config = dict(
    tie_embeddings=True,
    optimizer='muon_variant',
    lr_mult_o=4.0,
    warmup_steps=200,
)
MLP neurons of a small language model. Each row is named by its layer, matrix (up: input weights) and neuron, and shows model dimensions 160-255. Each number is 200 + 40 x the weight over its row's rms, rounded and kept within 0 to 999.
After each neuron's rows, "fires on" lists the tokens most often at its 100 highest values on Wikipedia text that the model never trained on. A number after a token or word is its count.

L2.up86,250,175,160,165,316,261,192,199,189,168,207,172,204,143,205,156,112,139,231,197,222,181,144,156,139,173,232,275,207,209,256,194,198,210,217,162,170,191,191,142,151,177,248,161,202,229,184,209,183,195,233,161,227,178,233,176,196,144,152,180,230,240,217,235,207,177,194,151,189,271,170,142,199,193,172,162,193,263,219,247,210,214,85,226,244,311,208,213,195,180,209,296,169,212,268,165
fires on: "h" 16, " of" 13, "ian" 10, "th" 9, "nd" 7, "s" 7

L5.up911,157,174,273,193,260,138,209,143,159,224,173,175,201,153,172,142,188,191,204,152,154,222,154,162,224,249,168,217,120,182,202,240,136,190,222,179,224,90,195,158,194,214,128,150,175,176,227,255,195,226,220,165,173,231,202,169,195,245,190,258,191,175,153,203,186,232,159,225,223,152,259,194,247,194,173,193,179,228,194,215,153,126,196,169,220,240,244,251,152,184,227,244,181,159,196,188
fires on: "al" 28, "z" 8, "y" 6, "s" 6, "co" 6, "l" 4

L4.up796,197,198,187,202,205,205,162,163,165,245,173,185,208,183,185,174,265,240,262,190,171,253,214,268,248,208,243,169,217,186,194,192,225,167,192,242,168,228,235,188,184,153,170,246,224,277,205,223,217,139,283,171,212,211,188,231,151,230,246,196,134,192,219,278,123,243,214,262,239,151,207,195,205,166,152,193,198,197,244,235,177,199,207,263,213,161,246,161,132,165,329,200,171,119,201,229
fires on: "re" 38, "sh" 21, "ta" 7, "ru" 6, "t" 6, "se" 5

L5.up263,162,125,286,193,256,152,224,205,235,194,189,288,208,238,202,166,171,167,262,247,223,217,133,214,156,154,195,217,157,236,174,236,177,203,182,233,202,178,198,308,133,199,200,288,212,166,186,217,156,227,167,189,121,209,165,217,211,241,197,212,269,192,311,261,267,208,201,270,247,258,192,114,231,203,181,197,178,192,174,169,185,224,205,214,258,201,291,202,199,190,253,173,216,93,210,197
fires on: " " 26, "th" 12, "st" 8, "old" 7, "|" 6, " from" 6

L5.up941,157,183,249,128,188,219,159,209,211,202,156,229,145,173,132,245,249,153,249,217,198,187,122,173,169,241,152,192,110,241,255,177,196,119,154,138,269,206,226,174,201,185,128,236,141,227,201,210,176,184,247,181,218,206,186,242,180,144,211,239,200,168,110,144,189,200,193,184,164,162,201,184,190,206,232,204,193,217,227,153,201,180,266,205,223,180,188,164,225,156,180,183,134,153,183,197
fires on: "se" 20, "o" 14, "ci" 9, "fe" 8, "op" 8, "ical" 5

L4.up476,262,310,155,236,285,213,180,231,182,242,222,231,134,213,197,188,281,167,217,212,190,216,136,180,151,233,224,206,225,167,143,240,258,184,162,152,200,182,271,207,151,215,128,180,238,175,246,227,237,185,178,209,129,168,209,152,154,215,245,297,256,223,208,239,155,170,151,168,187,237,256,241,184,222,129,124,195,214,230,187,183,220,222,213,225,231,244,240,177,254,208,182,231,138,186,162
fires on: "ru" 27, "un" 14, " short" 13, "re" 10, " long" 10, "th" 5

L5.up716,170,165,195,202,252,206,211,150,234,221,275,157,175,219,161,200,156,266,175,170,243,228,248,186,213,228,159,179,211,252,158,194,189,197,197,265,182,232,133,257,159,226,239,289,236,156,127,220,202,206,208,232,233,218,236,260,107,230,209,201,107,235,199,188,135,201,173,152,215,258,198,188,209,206,285,204,220,261,243,207,211,270,199,115,193,230,189,211,249,235,209,198,233,209,169,259
fires on: "li" 26, "d" 8, "ed" 7, "s" 6, "a" 6, "n" 6

L4.up811,258,174,186,209,225,147,144,198,223,194,221,177,324,252,121,182,147,169,195,187,229,187,222,186,202,188,206,296,288,186,164,197,212,176,211,174,160,225,200,276,222,215,237,206,169,165,328,177,161,168,261,192,161,179,178,264,142,198,185,257,287,181,142,223,180,161,188,133,225,203,221,176,154,214,209,302,154,166,158,213,176,212,190,145,162,240,257,309,184,134,127,200,160,163,227,258
fires on: "h" 43, "d" 11, " p" 6, "ir" 6, "p" 6

L4.up580,118,151,165,170,182,224,163,217,301,217,237,175,286,223,190,157,181,184,200,229,243,237,281,167,184,226,186,216,148,216,182,170,244,177,221,199,156,191,201,211,186,274,235,238,143,242,171,246,215,236,209,213,248,243,212,227,207,283,208,229,170,216,206,187,227,289,168,173,145,176,180,176,206,226,206,240,197,206,226,231,171,208,224,107,195,198,152,212,202,163,187,244,233,253,190,216
fires on: "d" 13, "ward" 10, " to" 10, "in" 9, "y" 9, "ed" 9

L5.up151,252,228,240,172,177,122,198,219,178,202,217,229,260,265,191,141,185,176,218,221,206,163,162,185,176,241,176,145,157,226,203,244,268,155,320,145,175,253,157,200,258,221,174,198,195,130,243,224,183,154,227,173,210,218,172,188,161,195,235,104,153,221,131,265,221,234,185,90,220,193,244,243,186,121,165,173,212,203,198,247,204,137,194,167,191,179,179,153,256,132,151,263,219,163,129,225
fires on: "f" 19, "z" 14, "x" 13, "d" 8, "udi" 7, "ci" 6

L4.up369,186,181,184,204,158,223,230,226,112,177,144,200,225,130,186,163,162,158,180,154,226,176,215,204,184,193,255,274,128,216,189,136,159,209,208,183,166,209,251,228,195,190,234,225,211,245,202,261,213,214,254,147,167,162,131,159,205,184,161,267,149,259,186,184,217,219,192,262,238,196,148,248,218,248,217,200,246,186,150,165,227,217,255,191,210,192,163,274,187,237,207,204,178,233,279,205
fires on: "s" 36, "%" 26, " " 6, " or" 4, " every" 4

L2.up721,264,217,194,233,217,224,184,233,180,190,233,207,199,182,140,176,187,260,211,186,201,164,251,90,222,172,161,170,205,200,180,270,216,174,168,257,211,244,170,337,207,227,190,130,129,225,194,179,177,235,167,184,178,191,183,214,197,208,154,182,204,242,231,232,172,209,349,208,201,167,228,169,248,160,248,223,196,141,250,175,236,239,28,157,216,252,165,193,164,147,233,187,212,278,235,232
fires on: " " 18, " c" 17, " by" 12, " m" 10, ":" 8, " critic" 6

L4.up995,250,226,194,158,227,146,168,228,231,226,176,161,212,173,144,187,208,194,204,182,182,162,184,265,196,216,225,171,231,166,223,157,224,155,186,184,199,167,126,171,170,173,213,209,181,240,226,178,255,237,272,186,240,336,220,211,223,184,221,265,289,198,291,230,200,186,144,229,202,224,159,170,140,188,201,213,308,272,216,202,211,233,193,181,150,215,230,191,170,167,238,182,97,200,181,134
fires on: "em" 17, "ed" 12, "c" 7, "ie" 7, "el" 7

L5.up603,216,234,237,249,251,128,238,210,170,214,237,175,179,127,271,216,206,163,190,249,197,242,225,178,268,204,221,195,213,167,140,148,151,179,255,196,216,354,258,212,124,216,197,206,250,202,174,167,139,207,171,40,212,162,204,162,188,271,175,302,181,163,215,223,200,165,253,206,258,214,194,172,231,200,162,151,206,160,210,277,203,220,161,210,207,210,207,222,193,190,290,195,196,216,195,194
fires on: " ex" 20, "u" 11, "x" 9, "ex" 9, "us" 9, " gr" 7

L4.up973,94,156,183,221,241,123,261,122,228,190,241,193,130,273,281,149,185,195,184,227,197,210,181,222,269,172,208,254,199,196,161,168,137,200,162,221,239,130,188,252,187,201,216,138,202,202,236,164,173,276,159,201,203,120,203,209,89,236,214,163,171,182,235,224,190,253,166,189,232,257,166,224,229,182,227,185,225,233,238,221,209,194,155,190,151,171,212,192,117,235,248,203,177,198,232,218
fires on: "n" 11, "um" 10, "es" 9, "ing" 9, "me" 6, "u" 6

L2.up417,173,171,210,171,145,205,153,191,167,218,194,228,215,271,196,204,263,173,167,234,224,133,186,257,187,238,231,192,174,239,202,300,204,175,244,301,218,220,186,221,187,246,141,244,279,187,236,219,147,216,135,159,176,170,140,245,190,142,212,233,251,220,151,180,201,172,207,199,237,242,212,218,217,180,214,236,228,120,186,186,219,179,165,234,222,139,232,184,189,242,189,183,181,183,177,129
fires on: " result" 15, " App" 15, "ut" 9, " population" 7, "present" 6

L5.up925,227,256,162,161,193,220,256,183,175,160,113,239,166,188,213,222,273,223,205,238,227,195,215,178,226,181,222,155,219,241,154,213,191,246,230,203,193,224,72,173,301,230,247,238,194,238,255,277,170,228,205,241,226,224,178,216,210,146,127,210,178,218,238,222,164,217,202,172,217,223,145,211,207,207,177,198,229,138,332,194,179,193,262,205,222,190,222,152,175,152,216,228,236,195,235,153
fires on: "age" 21, "op" 20, "ad" 12, "le" 10, "or" 9

L4.up479,135,253,226,218,160,159,212,159,190,288,221,218,266,198,166,189,221,230,201,176,221,331,202,168,179,113,207,181,202,125,183,311,210,198,204,275,156,229,262,203,178,234,197,192,258,228,163,222,224,237,185,133,226,132,238,209,135,202,252,152,233,129,175,194,191,206,203,235,134,216,215,198,114,168,240,212,172,225,184,173,188,205,174,190,189,181,230,148,78,198,263,189,178,245,183,190
fires on: "n" 17, "f" 11, "la" 9, "l" 8, "z" 7, "ar" 6

L4.up426,90,249,259,151,161,135,207,91,189,260,190,180,189,225,133,198,242,236,204,196,256,119,169,169,143,227,200,252,177,193,216,220,229,210,188,176,232,134,205,205,187,221,159,251,255,302,250,144,232,255,151,210,214,207,179,226,186,120,196,162,172,204,203,216,146,205,260,121,233,176,224,229,145,204,175,233,212,195,224,235,200,204,212,145,153,202,167,201,207,189,160,128,174,238,140,302
fires on: "or" 23, "la" 13, "p" 12, "se" 8, "tra" 5

L4.up773,218,263,206,211,215,294,159,232,208,185,193,162,188,153,218,188,215,168,200,250,176,203,195,127,221,227,188,224,225,242,166,171,249,148,132,181,212,181,138,266,243,287,254,178,225,145,244,146,199,223,188,155,198,231,164,210,209,105,211,194,249,178,299,255,232,177,207,149,177,207,167,172,175,228,154,230,161,186,189,162,254,200,168,185,220,259,319,204,286,159,189,166,149,236,220,166
fires on: "s" 24, "mb" 14, "se" 12, "ch" 9, "gre" 7, "re" 5

L4.up46,226,270,210,182,267,239,212,208,197,184,202,174,75,198,185,164,196,187,208,187,166,242,195,158,180,225,164,157,167,146,216,246,153,229,223,190,178,179,247,194,215,207,187,232,214,181,176,209,246,196,173,166,170,213,279,278,196,193,272,187,153,219,234,209,147,106,130,232,138,205,217,181,234,205,132,196,217,235,153,190,198,231,222,189,172,251,227,134,240,187,269,196,230,191,163,233
fires on: "x" 17, "mp" 10, "ad" 9, "s" 9, "e" 8, "C" 7

L2.up586,256,166,180,153,197,233,180,184,198,213,237,271,189,178,178,145,107,227,207,110,225,147,147,187,164,214,321,186,203,193,219,229,168,249,254,217,193,294,138,218,199,250,215,167,106,194,250,250,209,235,224,201,214,185,300,185,246,253,180,173,295,205,198,192,212,194,221,257,217,273,246,244,178,187,212,237,154,126,251,269,251,224,181,165,208,290,172,222,160,183,198,234,223,253,238,224
fires on: " " 47, " of" 8, "vi" 5

L4.up818,237,222,223,109,210,138,222,192,196,227,242,210,198,195,209,220,249,186,214,211,167,228,227,183,235,201,249,255,134,180,166,199,220,288,194,195,120,221,221,222,179,190,196,247,218,239,189,260,241,242,216,164,204,200,175,105,208,188,200,171,265,192,184,220,197,215,147,169,157,160,216,235,261,179,172,185,204,225,212,239,211,229,140,148,127,153,197,234,171,148,187,169,243,206,258,187
fires on: " that" 19, "der" 12, "le" 12, "ress" 6, "ce" 5, "ist" 5

L4.up453,256,236,219,227,236,212,138,158,227,148,152,289,217,152,90,171,199,165,168,146,275,239,163,243,193,189,229,192,92,202,247,235,193,219,172,176,186,208,219,149,218,207,182,249,143,224,236,166,142,203,233,149,270,119,190,214,211,152,272,244,258,207,216,122,210,163,215,190,220,240,210,172,134,198,208,258,152,189,161,236,156,255,139,174,179,237,242,240,142,172,149,223,226,259,226,243
fires on: " of" 34, " by" 12, "di" 6

L2.up77,209,232,278,271,209,188,197,233,138,163,255,250,178,174,223,184,228,290,208,220,234,235,230,252,179,168,198,201,151,176,180,196,222,216,218,232,245,322,156,227,283,213,145,232,229,157,93,98,220,198,176,151,249,186,170,128,223,252,270,140,275,293,265,134,215,208,229,206,233,214,208,102,187,160,249,172,104,285,163,198,244,203,170,181,172,173,211,192,221,220,212,202,198,204,220,219
fires on: "th" 18, "ex" 13, "to" 9, "le" 6, "ce" 6, "ron" 5

L5.up559,233,268,169,130,176,144,272,142,174,243,208,122,207,148,206,190,115,236,268,226,195,191,214,202,211,233,200,128,245,119,166,211,196,206,149,265,185,226,236,240,225,190,251,187,161,232,182,156,249,135,255,193,184,233,226,173,182,117,252,137,217,169,240,229,227,151,186,214,179,215,225,265,220,188,205,218,218,217,194,188,121,187,244,156,222,272,159,177,159,175,133,231,245,188,155,161
fires on: "y" 38, "er" 16, "el" 8, "ir" 6, "house" 5

L2.up45,170,140,316,215,142,115,166,175,131,192,261,150,239,248,237,183,246,182,231,143,183,218,154,238,181,183,192,177,237,124,232,198,162,189,171,213,187,233,137,191,213,223,108,178,199,192,258,88,197,197,216,174,237,190,171,267,178,225,213,210,257,250,195,233,264,262,293,188,198,223,226,210,166,159,211,192,208,211,126,199,259,210,210,190,209,168,226,175,191,183,174,195,221,212,228,200
fires on: "to" 21, "o" 20, "a" 11, "n" 10, "ta" 5

L5.up356,244,204,182,191,280,198,241,214,198,229,218,193,228,140,164,207,209,221,277,197,222,189,209,130,203,235,218,189,136,161,151,180,174,180,222,262,212,201,172,242,288,175,187,216,195,207,189,192,155,165,176,222,202,179,202,193,218,264,164,261,263,123,186,206,201,236,233,205,246,251,143,215,269,186,258,157,231,217,158,223,147,154,207,257,220,218,250,156,171,209,207,136,177,177,193,159
fires on: " m" 16, "ft" 12, "i" 8, "k" 7, "chi" 6, "o" 6

L2.up655,180,210,167,162,150,213,174,216,208,211,166,243,183,211,227,197,181,236,198,188,241,174,191,140,237,190,167,238,201,103,238,234,176,237,224,145,184,202,238,227,139,161,203,187,200,292,198,151,188,271,195,224,183,179,130,180,113,203,157,181,229,230,190,226,197,213,223,194,244,267,138,275,233,177,176,212,176,260,156,209,170,181,205,220,309,129,205,229,211,246,283,293,176,166,144,198
fires on: " 19" 29, " " 23, "old" 8, "ated" 5, " from" 5, " to" 5

L4.up693,210,215,136,214,241,180,236,164,235,275,224,220,277,214,214,166,190,238,257,230,184,221,220,222,221,208,148,220,278,255,161,177,210,192,197,178,184,213,251,269,192,146,182,145,230,63,220,188,164,198,246,194,201,159,193,242,190,140,182,255,143,150,215,254,218,141,207,177,189,168,204,228,136,201,226,139,237,216,265,164,219,223,196,151,223,237,226,201,166,173,142,187,121,157,223,189
fires on: " in" 33, " con" 23, "con" 13, "In" 7, "ton" 4

L4.up585,212,204,191,181,263,207,178,160,196,214,200,202,140,160,166,198,203,197,247,218,229,202,183,218,192,218,184,179,162,173,184,212,192,237,240,119,172,171,182,152,323,196,227,209,217,236,238,182,313,161,160,250,187,180,127,185,179,243,238,199,222,172,219,180,261,276,208,185,172,264,152,172,220,222,115,203,165,280,217,240,207,184,257,191,182,227,318,177,219,180,199,182,122,159,240,181
fires on: "li" 14, "ri" 14, "i" 8, "-" 8, "c" 7, "ft" 6

L4.up616,201,254,183,216,227,213,144,220,183,255,249,156,196,165,233,171,215,149,175,140,163,261,224,179,153,217,271,175,151,152,191,152,155,214,200,261,252,240,152,167,147,199,281,189,182,206,205,189,111,141,173,190,232,180,158,285,237,220,198,197,226,243,205,256,308,172,187,229,182,189,236,197,201,252,235,174,208,171,193,215,222,172,220,196,215,215,209,218,111,240,173,159,145,191,173,198
fires on: "com" 24, "e" 22, "ba" 7, "o" 6, "n" 6

L4.up250,167,133,228,212,269,154,225,150,222,154,227,166,146,236,222,272,165,208,282,250,179,258,146,163,177,227,169,241,199,164,189,268,145,174,250,235,155,260,217,161,204,232,197,208,138,250,143,236,215,224,212,114,220,226,262,181,184,204,225,130,233,177,236,195,170,172,209,202,148,214,227,212,174,226,162,195,203,228,144,199,135,252,165,306,245,196,159,236,180,248,280,167,143,221,239,250
fires on: "us" 33, " " 14, "z" 7, "ed" 7, "d" 6, "ar" 4

L4.up178,226,177,240,220,244,189,226,186,255,203,178,184,117,217,195,246,210,228,273,217,234,198,183,186,223,238,258,180,160,216,170,276,264,288,206,139,167,255,226,173,194,171,126,206,181,251,242,216,181,205,278,211,217,199,197,194,171,109,238,193,197,229,200,257,211,281,193,235,250,211,121,192,222,232,116,173,216,214,202,287,207,152,206,258,187,217,207,201,210,187,235,138,141,206,196,214
fires on: "t" 30, "ft" 8, "sh" 7, "ot" 5, "ing" 5, "re" 5

L4.up619,161,300,188,159,223,181,202,223,179,194,256,201,150,177,176,211,185,252,145,210,257,198,164,183,243,215,208,163,163,167,116,162,252,223,196,246,206,184,180,168,125,112,212,208,193,238,183,273,131,97,164,203,112,178,187,244,229,250,205,143,163,219,244,250,206,165,208,247,180,215,204,239,227,208,137,94,210,214,155,235,166,166,158,269,221,256,201,266,133,171,253,188,235,176,175,268
fires on: "e" 22, "it" 22, "es" 10, "n" 8, "ef" 7, "s" 5

L4.up311,174,178,161,153,197,173,172,216,217,264,222,159,245,147,119,111,192,195,203,249,208,194,277,270,268,173,185,132,182,141,194,136,176,184,166,199,184,174,177,253,190,152,182,205,135,152,191,159,164,205,222,206,180,199,230,176,173,188,223,234,189,169,161,198,213,204,240,85,265,178,176,162,220,266,209,291,220,211,229,206,174,212,204,130,192,254,232,223,264,212,145,196,202,189,246,210
fires on: "re" 22, "p" 9, "d" 8, "b" 7, "in" 7

L5.up365,178,232,217,200,227,133,229,188,234,198,224,151,249,138,179,94,184,213,224,169,278,163,210,140,211,250,167,157,176,184,207,202,182,105,245,249,151,236,213,182,187,245,220,217,166,212,191,116,258,208,224,143,225,213,225,111,219,130,197,189,192,212,242,164,227,244,201,196,190,205,153,225,130,149,249,143,141,200,227,173,203,228,215,145,212,181,205,238,222,162,203,233,248,202,202,152
fires on: "y" 61, "il" 9, "har" 8, "er" 6

L4.up463,222,260,230,223,212,218,136,218,304,234,189,203,176,211,125,112,209,213,245,92,158,155,211,135,174,233,227,157,222,235,191,138,197,232,221,189,179,286,159,147,236,185,185,180,202,202,246,171,157,137,129,224,230,205,140,180,175,223,185,218,209,201,147,206,246,196,203,181,203,144,299,209,232,145,180,230,153,188,210,229,230,187,248,218,242,164,201,314,252,203,180,167,173,250,229,120
fires on: "bi" 15, "en" 11, "ign" 10, "ong" 9, "t" 8, " bi" 5

L5.up148,245,165,215,248,148,196,190,180,253,265,244,220,201,248,115,252,127,198,212,292,226,206,209,226,241,165,230,137,249,212,217,221,251,189,210,178,165,172,222,251,195,268,253,218,132,208,190,173,197,210,170,192,195,221,240,155,219,228,174,241,229,114,231,239,205,171,280,187,207,205,179,176,193,264,148,205,240,227,148,209,227,206,203,170,227,165,229,192,238,158,157,150,175,165,132,220
fires on: "la" 25, " la" 19, "o" 12, "95" 4, "tro" 4

L4.up82,226,166,188,239,205,175,256,245,216,214,154,209,204,243,160,137,233,248,199,229,112,170,261,196,170,195,157,159,286,179,211,222,207,255,159,200,196,164,208,167,148,204,258,174,231,225,96,150,244,243,182,246,170,132,214,189,154,217,167,195,216,154,182,202,203,210,220,197,121,261,199,148,180,198,223,170,199,215,138,179,185,151,166,240,204,264,193,172,167,248,216,148,183,280,154,170
fires on: "d" 20, "t" 10, "ant" 9, " up" 7, "unt" 6, "w" 6

L4.up774,234,169,171,187,211,237,254,218,166,187,156,180,231,285,150,242,185,222,181,265,152,203,255,205,261,209,266,122,184,254,247,203,134,205,183,238,232,249,130,168,223,206,254,182,219,235,217,227,125,194,236,208,228,227,192,251,234,273,150,178,174,185,220,178,252,232,195,202,171,216,158,189,84,178,210,189,208,203,215,195,173,186,242,137,220,171,261,181,180,198,198,192,232,250,242,138
fires on: "le" 59, "b" 24, "op" 14

L5.up807,204,229,206,186,209,174,194,165,242,190,238,138,209,193,353,314,204,152,210,211,257,225,180,203,183,213,284,227,176,162,212,131,244,219,245,166,276,184,163,247,214,221,200,184,228,288,128,249,241,188,187,199,271,249,233,132,227,199,211,181,214,261,200,209,192,251,238,168,253,192,248,211,110,224,256,198,209,216,138,152,214,265,201,206,241,282,250,128,300,203,122,233,221,212,169,229
fires on: "." 56, "===" 14, "er" 8, "====" 6, "==" 6, ")." 4

L4.up372,162,201,171,171,159,126,246,217,195,193,162,206,168,225,268,215,158,185,273,183,175,265,255,184,179,211,205,179,216,182,193,180,197,205,264,263,217,141,206,214,233,223,224,161,240,208,201,194,177,193,209,183,320,222,242,208,232,223,158,143,227,245,194,221,176,135,242,166,275,228,206,262,138,185,214,199,224,282,170,148,243,150,130,287,310,185,258,199,194,185,155,246,182,218,264,197
fires on: "==" 51, "===" 15, ":" 10, " |" 10, "\n" 5

L2.up131,165,220,270,194,182,163,210,280,246,201,197,203,204,214,121,192,181,139,234,240,146,162,246,247,268,231,214,158,293,210,180,232,208,181,207,192,224,174,217,220,228,113,131,202,208,155,131,205,150,229,201,164,198,162,225,195,188,212,212,171,185,153,178,132,212,137,182,168,197,205,182,205,140,181,227,223,191,163,233,199,171,198,236,154,236,237,169,161,202,132,176,166,228,266,167,228
fires on: "'" 27, " with" 12, " contain" 5, "’" 5, " list" 5

L4.up609,96,201,238,168,250,227,191,219,152,227,191,175,156,226,244,233,190,159,177,211,202,192,207,296,187,205,154,218,141,212,175,146,170,247,119,131,169,246,230,214,200,255,192,185,167,223,170,134,242,187,255,141,207,165,168,238,129,240,193,174,210,232,135,140,202,244,204,257,168,179,131,232,215,199,214,232,197,200,318,192,227,290,193,269,186,201,229,86,208,118,186,145,128,271,237,164
fires on: "e" 24, "'" 15, "ci" 10, "u" 9, "is" 7, "o" 7

L4.up251,179,232,180,188,234,206,295,185,207,163,172,333,254,183,151,234,219,250,207,230,235,200,197,175,172,228,163,166,223,218,149,222,232,160,227,232,185,230,164,162,167,229,176,237,180,285,214,171,233,226,202,161,222,192,318,239,233,136,135,192,183,165,209,223,205,235,246,211,309,217,206,171,213,247,188,162,213,205,193,205,237,226,276,148,194,204,129,254,210,149,178,269,243,150,209,215
fires on: "lo" 20, "or" 10, "p" 8, "les" 7, "la" 7, "le" 5

L4.up87,209,311,172,190,188,129,230,191,127,257,209,210,178,223,273,154,193,208,170,238,247,246,143,234,114,180,167,204,283,176,198,219,191,157,241,175,189,215,243,251,236,208,175,221,211,179,191,229,213,189,181,182,145,182,190,144,166,136,176,202,186,164,234,273,177,265,193,196,173,216,222,186,218,261,132,195,196,194,214,206,178,240,149,229,178,192,231,177,167,215,206,211,144,92,215,161
fires on: "re" 25, "y" 20, "ru" 12, "en" 11, "ate" 9, "ry" 6

L2.up895,178,139,205,244,209,218,222,287,150,260,246,219,187,191,265,197,184,219,135,233,183,154,233,158,204,235,233,186,199,224,212,233,218,180,143,223,149,246,164,166,242,216,217,166,136,193,202,195,169,236,156,268,179,201,208,148,220,184,225,188,227,187,231,191,141,129,120,245,207,173,245,263,129,168,173,260,220,201,244,173,222,131,121,150,203,198,169,162,209,156,220,146,223,223,226,239
fires on: " |" 49, "|" 37, " /" 4

L4.up627,194,122,206,211,227,102,251,203,227,204,176,231,145,230,167,204,217,230,212,279,106,142,206,172,215,192,185,190,146,224,217,129,243,224,188,160,211,122,190,154,174,130,192,195,110,223,217,161,143,229,227,224,187,163,166,204,240,173,261,214,242,231,294,153,175,202,202,168,239,180,277,55,246,190,188,116,204,214,261,224,150,172,142,207,221,236,220,245,160,176,140,155,185,248,236,197
fires on: "at" 23, "t" 11, "ver" 10, "x" 6

L2.up765,239,210,170,228,159,156,265,232,206,195,299,161,183,258,242,189,127,237,179,185,174,131,199,161,204,200,236,198,228,177,232,169,157,177,215,206,125,196,221,245,152,270,269,183,188,162,200,236,265,260,190,197,125,206,158,157,167,291,158,227,137,208,197,190,184,228,188,187,234,161,295,221,132,208,180,195,276,226,211,196,222,231,166,162,208,251,158,223,249,152,216,165,220,228,255,193
fires on: "s" 56, "|" 14, "ies" 7, " No" 4, "ly" 4

L5.up761,226,108,223,208,160,207,185,239,220,225,179,177,209,153,154,190,185,173,126,142,162,232,212,166,198,240,167,216,244,157,262,215,191,196,187,172,223,239,288,188,188,220,222,225,225,237,178,266,188,183,173,260,163,163,186,212,219,239,153,158,183,151,232,187,160,231,204,250,170,252,237,146,173,238,167,226,233,217,213,225,188,218,201,168,169,218,191,167,182,174,257,154,114,246,177,183
fires on: "s" 57, "d" 9, " |" 6, " Go" 6, "t" 4, " per" 4

L2.up900,152,212,153,252,273,205,182,201,202,205,211,187,215,159,194,238,150,247,234,205,262,197,145,215,235,200,234,296,197,139,164,218,247,228,174,134,204,212,225,243,150,232,246,80,186,88,220,173,191,192,218,246,225,235,247,206,209,222,226,190,166,179,217,162,223,219,145,177,162,202,201,156,168,226,168,241,183,253,223,202,116,209,219,178,264,240,227,217,194,185,141,262,137,175,228,245
fires on: " con" 46, " Con" 36, "board" 6

L4.up635,192,112,196,182,190,221,200,204,246,225,170,160,188,199,238,199,130,224,244,246,122,234,176,274,259,205,248,194,252,231,280,288,170,191,226,215,302,205,243,204,208,200,265,177,221,220,224,150,256,201,232,167,171,186,235,185,203,205,172,151,150,207,270,204,215,178,156,179,162,241,169,241,179,280,146,169,169,138,284,161,157,284,251,133,182,210,160,173,211,173,186,127,207,250,176,233
fires on: " all" 18, "ter" 15, " inter" 15, " short" 9, " long" 8, " High" 6

L5.up47,226,177,167,191,111,187,146,251,217,204,267,310,288,266,180,177,185,201,264,191,120,177,217,150,146,209,202,184,135,192,244,224,186,143,222,49,173,133,202,211,193,201,177,208,179,211,194,258,141,177,273,145,191,228,171,161,211,222,203,158,320,229,239,137,145,245,162,210,248,173,154,210,179,176,217,190,252,216,154,211,268,178,273,223,207,181,231,230,149,163,198,239,205,213,116,237
fires on: "b" 21, "f" 14, "d" 7, "our" 6, "van" 6, " " 4

L4.up809,205,235,238,225,202,191,160,282,137,182,116,193,164,196,121,155,129,212,158,273,199,204,282,198,166,231,208,226,183,177,125,188,210,214,288,223,182,243,131,183,197,206,240,237,196,271,242,239,193,193,168,170,180,189,194,197,208,241,198,181,196,153,214,223,267,209,210,203,205,158,217,286,196,183,163,236,242,185,152,248,278,173,170,227,148,199,176,166,144,251,202,199,178,203,227,158
fires on: "e" 39, "c" 22, "o" 8, "st" 7, "ed" 5

L5.up379,226,173,222,145,209,232,129,262,155,208,184,224,253,216,208,167,109,173,184,246,222,161,197,243,214,169,197,314,148,253,230,204,262,214,160,178,178,182,115,311,207,151,205,170,204,213,173,182,277,179,201,132,199,246,168,192,190,171,133,222,181,212,261,231,257,244,240,162,199,216,144,199,244,203,207,154,210,146,182,181,285,219,153,242,213,182,257,204,195,254,218,212,221,179,237,185
fires on: "%" 64, "est" 7, "re" 6, "old" 5, "th" 4, "s" 4

L4.up755,197,223,182,193,179,174,205,198,207,207,217,182,0,171,216,192,163,194,184,213,141,190,176,227,183,207,135,157,214,235,174,188,226,139,187,217,193,198,237,218,237,109,194,242,127,179,194,214,241,210,158,209,161,99,187,267,146,170,249,242,164,222,262,156,176,209,115,190,166,215,204,155,184,248,195,141,199,223,171,245,252,116,154,199,136,88,191,202,189,152,198,247,223,192,204,228
fires on: "s" 45, "ar" 10, "as" 6, "e" 5, "ation" 5, "ta" 4

L4.up923,175,233,256,170,202,207,198,154,232,252,258,175,205,102,200,165,155,226,249,248,198,262,145,198,263,263,237,184,271,180,190,239,189,159,207,219,187,271,164,228,243,234,228,174,163,152,52,216,181,225,199,156,163,163,196,169,224,167,258,189,170,140,247,168,272,221,206,256,223,209,207,155,240,132,203,216,127,148,148,243,182,208,232,211,159,280,174,260,233,206,152,191,143,206,222,270
fires on: "′" 19, " mi" 15, "ent" 10, "ul" 9, " water" 5, "li" 4

L2.up874,207,178,217,216,203,168,167,243,230,232,265,139,239,230,164,217,166,327,208,225,227,253,161,235,208,170,208,255,214,199,279,174,232,188,214,191,224,207,92,216,300,276,174,217,220,147,198,103,155,262,187,185,226,162,221,236,175,281,216,152,293,215,179,217,176,162,289,147,175,158,160,262,155,224,159,124,187,261,192,205,203,258,162,145,218,258,148,210,223,224,243,169,198,215,220,240
fires on: "s" 34, "pt" 11, "to" 9, "act" 7, "ce" 6, "ta" 5